{
  "head_dim": 64,
  "norm": "rmsnorm",
  "positions": "rope",
  "rope_theta": 10000.0,
  "rope_fraction": 1.0,
  "qk_norm": false,
  "optimizer": "cautious_adamw",
  "beta2": 0.95,
  "max_grad_norm": 0.5,
  "schedule": "wsd",
  "decay_fraction": 0.74,
  "batch_tokens": 65536
}
MLP neurons of a small language model. Each row is named by its layer, matrix (gate and up: input weights) and neuron, and shows model dimensions 288-383. Each number is 128 + 24 x the weight over its row's rms, rounded and kept within 0 to 255. Numbers have three digits each. A neuron's up and down rows have the sign that makes its largest values positive.
After each neuron's rows, "fires on" lists the tokens most often at its 100 highest values on Wikipedia text that the model never trained on; "fires after" lists the tokens most often just before its 100 highest values on Wikipedia text that the model never trained on.

L7.gate446:096147125113108107124101118121143098124138108135130131109119116131114135103089136199143117201133134125116102148137136138131105123130134123114178131118131112088157069151159115148099110124117118161122126134130068103101152129142154124150117138104133147093138114160135155102066138122140125146
L7.up446:152142101109129119141138115093103153092122110128112144156104124167130132187096115147142086157116132110126147133153154144148126121120096132167126113118144187165146127141127107133147129096135130153156128102117135126136169159119165134119097126086176133100079084100140110143126133105091141131
fires on: " York", "\n", " Chicago"
fires after: " New", " ===", " in", " the", "===", ","

L8.gate143:132131138151126096141135147091104143155108126139114129140127099155100131123082125154116155153163088119122118150161126070153116098132089134143120096151138082118156187155130105097134119121129145142135136158157123155108127126140141104115137123099145124142114112122098153112141130105145130137
L8.up143:125166141117140162151097144126152072169098104134130172155108102136095168159102140098141150149108152146102128124129131153113094092086195144157098139125138127096134164150132168134154120099117140129137120122102176124171161131149137125133099092174130132093135161098110146146140153178103132162
fires on: "\n"
fires after: "==", " ==", "\n", "===", "==History=="

L10.gate493:160165096123153120107116132150138099137087144099140137136118152134150124120165134156149140086129117171100190125119096175153156125123134135113111095131150098136136148143122109139125101159142138096120117108146086134116116107137183089119162139096113128127142147127099116126153177158123151063
L10.up493:109151145115145134110173166120172136127126179134126123115155109118169136096092102111092123150145106102084141126148152170115119121161132170123143155132176117141164110121106106131110137168124114156120129134142117102114145136166102099098126119111148119191151158128130149122157147084145079088
fires on: "\n"
fires after: "\n"

L6.gate823:127119149177099096111098081112139143147073125115105162125152115113071135167104107146166107123144138095123147129131102105112076109117086123074128108087125166113125118158162145095116105119155130131115095153164107095107148119137137118117127125120155150082137140155136121126133098160157154137
L6.up823:153108172110116089139103145102130123140096114124157141142118123155116077154111127163117087121154107106125154107099107136098125155126095112116142126096134130125137113144167143108095066101130154123111101102130081122133151107129145116137116161119188138145131131157115138113139122124130114097
fires on: " On", "On", " on"
fires after: "\n", ".", " held", "es", " born"

L10.gate4:108087132159122116135113121069121152134107153158147109116179100134132179106127158080107135117163124153152135152132135141158138153178146163066163117181119144156151127164124098159132121146107127133139133117114101122070138124166109128136108127136134105147154135113144089158131132140181121096
L10.up4:113110117118117140149184149126133109129124167083128098136138132093177149112097118110122115170149134155153145136144153126115109116137161152116141123125123154144111128093082091155092119108133163132162108175138143131117127118125102134098154121099115163118107120092151132119130105120141126105
fires on: "\n", " Succeeded", "en", "23"
fires after: "\n", "-", "°"

L7.gate253:081130106139150156159098156156104131124109129151127131105157158160090124122129139134088134133104112127177153117144143107118105187114131102071131129142141097115133142102124109170147108118147111194142134163128122102119118134180129168139139156125164120114168114068117158129124141124128112127
L7.up253:102091055168151171123132175142115158117097142120123156119116139134110155172113133127133160110120119153132139108134116101106130170140153119096127119145158113111100127121138158154120139146164169117110137159169093071121124171159135134144122145147149111151169119075119100118112168131127111134
fires on: "\n", "S", " Br", "H", "N", "T"
fires after: "\n", " a", " the"

L7.gate577:154131128133123154091153139119110140177103122101119139113155143108153132086149138128095094081166154120129145147139129139135110116107094160107164099098081109142137154081141132092128113099162123139127111128153175084124131143157128152122142123137164137140096106097118087153129127167154143126
L7.up577:104141138137116161106125141109119131140146145145141130120141149116129154131147143087176160128150102131093162145125151170115144104110180119112112124070145118140127169148162136100145129119138146188154111110129115144151164160120113165091102105129193137119132114115161109140165114187112104110
fires on: "\n"
fires after: "\n"

L8.gate596:092110152128127137135084174098113122144149139134129137151077147144147124121110131125151135111090120110127114134130121129162135155142094106125178117109094125104144155090149140107125120138107142126122089127172170141119125122131132121122133092127128145139084114096124129150157170125133095173
L8.up596:134119154090146128136090141128100083131123137130134113199148116163118139115154138115111116174074129134117116166124127123085154117158148108084103100145155126133141118137110145129138102109152153113107146152085131102143127148124113103133128153130131138142145132164105126162094094126146122102
fires on: " well", "and", " of", " part", "ic"
fires after: " as", " As", " N", " a", " Mont"

L8.gate506:172146144119134113137117105140144138120176064101130144173151126113139097178110166132152104157154136161147137089149100130119126107145120163118175133144097134099146159164151109140119108114101123118139156140181120100112137147129146144128128165107123127128159114136147146099103164143104140114
L8.up506:149117109119160150125123148091138136119115125144120138135108105120127141070106175157155089128162157121082136113187138109133116092159148078099108146142141122119124160139116136093146126114082138137122123128138184111129103122109139115143131124103167113144128136125109153132157114104111156150
fires on: "\n", "od"
fires after: ".", "s.", "es.", "y."

L10.gate140:147122118122103102152109143126128128125183128120136130094127108101109145160109163163135078104153105118165174125117144126125146133174148199098121158111093120124119142155138117133141132132102128114120112149103103116181146106114156149104146151119151133141138147160125153142126107112143142090
L10.up140:093098092131111148130102127138131142123114113135097132109140090116106151143148126147151129156119116149178132113167142127112134150146126143084147097147129157089139127177132089179126104131101162160145091175131125117089092145133143155105101127144177137147106123120154116103123105125144129126
fires on: "\n"
fires after: ".", ").", "s.", "es.", "ing."

L3.gate2:151154137097137138106138132137166143097159081110108127160103101126131123134066179147187142181146118128145123114158131104104119090148101151161153180139128102110130094151178130107122124154145156125121128140139128084108121142144126095143152154117136104103100191122095137115142100139153106148
L3.up2:146122145119113152169180106131074134124111138127120148142098143106080088110145121146150137130121101124133117123079120120111124131129119159086104166112124156103089134059117127149121100162126101107141125160117108141145156122103088153142091186124097128118097140153123170115132157108126143115
fires on: "L", " N", " O", " Ford", "able", "el"
fires after: ";", " C", " |", "T", "A", " st"

L10.gate208:131157167181170115129129169129127119123124169120132145146117158145099120128118145160113110170110125119125157177177126117140135071173157118110145111116149112112152109174128136129068118131137118135170137142132076117078124140151156161128140155171105128135111152106143118115144082104169102136
L10.up208:098145161107122113128162119103148080159086160137155126122138105135093108140114163162160105171108097107103144121153113118130061104105159106094105131090117081113130114141136127161149171130095094109125141179095118108102149161134123102124149123135138146135119121142095138115140099141153120118
fires on: "|", " |", " of"
fires after: "\n", " Battle", " 1997"

L7.gate392:106139149099120092119127110121126152115086102119143149118127087144127149178133131137143122158121106154154143100148125097126051142138114147117172133143157151106113143164130136193096094093110126145159138126180111143140144111138129119123136178169132110070164132142123108083131115133126140111
L7.up392:151143098153103125100118168105089099110152128163129123149171147130109097137118159136166147134150158118138112114124155136132122124142117156090142100103128142136122131104130128107177118119166127110126115143151107128084147121083132125127163168107171154161095119105135111100116083169078112161
fires on: "\n"
fires after: ".", "s."

L7.gate231:145125124146163116113136154084119124138072150112114127166108155140135156103100161149111120089112142121104153132149148172113127153155131148086109057136122098156163120091123125138164086137148172097153120112138108089146160148157145116118116126163118094119125126105134132110163102112186136086
L7.up231:164178153129103126088098129135105111144074159147159130111155167125113139143083122123160145108130092121094150106181144189089121127176136138133148099145131114160145143134103147154145142147114145123138130155118119088118182127122158110099114112129175117079139174110132093132159079094154117107
fires on: "\n"
fires after: "\n"

L8.gate10:104112106159132093127121101140115074095126108132101172105119137168135129115129149133124109137145148191124105133117138142137114130150109096111194123118090104118155124160119114122139126129126146136098128160094137128109098148115124088136132146102111083110166147118156154082140105088137163149
L8.up10:154153100105124135116125139131140113118157114118159118153163118125142121128125117168097142081102100100127125155102172117124140128162141130138116100148183162119143086125123137141100114161135119156150141097095097108127139145138114132140120123113094122153120122142152134082124084126127113127
fires on: "|", "h", "et", "-1", "-0"
fires after: "\n", " 1", " 2", " who", " p"

L7.gate276:124146112141145115156139129104133140150130128072148159172103115148097173127120135135155160137136118137108147109124134109141123136128121148111123154156129095092109168103118157116125069112124155137142142105178100123123097109160125109115134148156141121142110121114117084132151115114145122141
L7.up276:117137154150123143106158130092102088160128163146121150096102119146134123086099090106087102126148108141127136137093135141129104134104124149068148106122120159089120149085120097086144118115095131183136114125120162142099099173126141122123146136146102107140104108131125111158150087142122142142
fires on: "\n", "S", "J", " |", " \"J", "D"
fires after: "\n", " "

L7.gate808:122098111100118142129102113139096134142157084161150131149143146127119154150132160106130134070173141134140120119123127117118126168147099121116144138149104097117135162128142134142148123121108105135140105167132126142152099097185165140131142163154141131126156111091118125169143105139139131088
L7.up808:127114096134144132132125160176089153084135100079118120102125131110129085103103172110074125102155104156081121112103130148116086151100107153122180105122149118115157133103102139155094118143151148087142160146181154120148119135128090126105145135134147142084101091131140102123128105135110089120
fires on: "\n", " |"
fires after: "\n"

L10.gate606:133121158128110100098104180113132111130122096125099137132105099138085094108082152121129114113116089141136126135103116127129136077124122134123166107147125152110156155119138158098100085110152132148143125076172150147099117148141130146172156141158122125112112119134128115125114151114139064074
L10.up606:110142171120162166113128151079140152144116113143138124126162129104126153125111121142105124154112110144102086101114135140125134175117161117106146101144148118140122142179153102082162113106118149124149128113079127119134154096124114141134095116122135157088172175148093127133120155113140082091
fires on: " a", " an"
fires after: " as", " was", " is"

L6.gate471:161123090132131125108095127091077164129113093165113160135150120150086144144068123142131139164161106107170116098112119157109142124109140138147129123118109139091145140102151086118164120125114092111092143147140156136128154155085121104133143106105132108125146143126106144121119160166110117083
L6.up471:117122091109130126116124149122139113129118093144130143132145128170154155133136155120151137158101140113131090147167132119126123091177135152136128093150124104096120120155105096102138143128113074110115103117118130140152109177109122112132158150144087126145135152150107124085157132110125102129
fires on: "==", "==C", "===", "==L", "==M", "s=="
fires after: "\n"

L8.gate38:123106117125119129129131123103085093133104109096129159084139126126073144133176166148145127142162151120125149134141138144108114154126114130158109094132118090116119133138143156157106130120141095151144151125112102128131133137101121173113099126138132106153075157136110152112083069136124180113
L8.up38:142125123099121107112149152118113146174135100125136102133098099076091139119153139145134119131103117154158121137174081153112098117131137147138120116132143143100170154132139135118121141118110155144081112123136103100165147117176148134113190140140128170102132162115142102113157101110112080159
fires on: "ch", "ed", "ft", "pl", "el", "z"
fires after: " A", " U", "a", " N", " a"

L10.gate272:161140170123114151114122104118154193146112134096124122112136120145075131137148127116142153126114105110126131156134092137136123106178125131141124101116152090161165126155167097137164112092107105134120136146111122139130107113135144069116099147124139130132136125088161116160147111101156118083
L10.up272:123137116149140114110146070130118115121163098144098092116120146113165109111097109170106191121145105128166162111144077150138084141107138126083140130153151169101096148125147169155119109113133134109121164161137165155063126123143111112119173171123163102133121138115140096129087119126108130083
fires on: "\n", "ig", "il"
fires after: "\n", " Ph", "-", " F", " P"

L7.gate304:155114102105148142147168128123148146116145111104117114118075106144093142137146141123119179148160099131068144106099144099158138163101118151129123147141102120106132135130118119120131126104149136116148150145129141121163153140155148153138130112129136123154148135105111121152118100152146118113
L7.up304:142137113109134151121128111117095114114123068127131108138101063140110139072110108149159141108175165127143120161146143173110163129115141179142111150126157131089151155109119146124118115147082131111144091102090182104102130145157091128149126094148152139184092136096131131134170181092114101120
fires on: " |", "ant", ":", " 2005"
fires after: " Party", " votes", " ", " Year", "|", " Loss"

L7.gate299:158150094100126125115107150122145094117161113148127140168097122131121129164094119109111142157152142106168139139142129107138122067169137123137133112107116139121125086118093109103140138120168128145112082198108114136110144131123130154136158134150112137113120150116137086087141142102140134108
L7.up299:163127069100140172090097168133123102093118118143120137119134115152107085126112123162126127139105111111136128117174120107123105094140111123133179113064110146118116128115059155109155173156154125127055110178121167131145116183113133168079165104129123154124102113106154107074104122110114121132
fires on: "\n", " |"
fires after: ".", "s.", ";", "°W"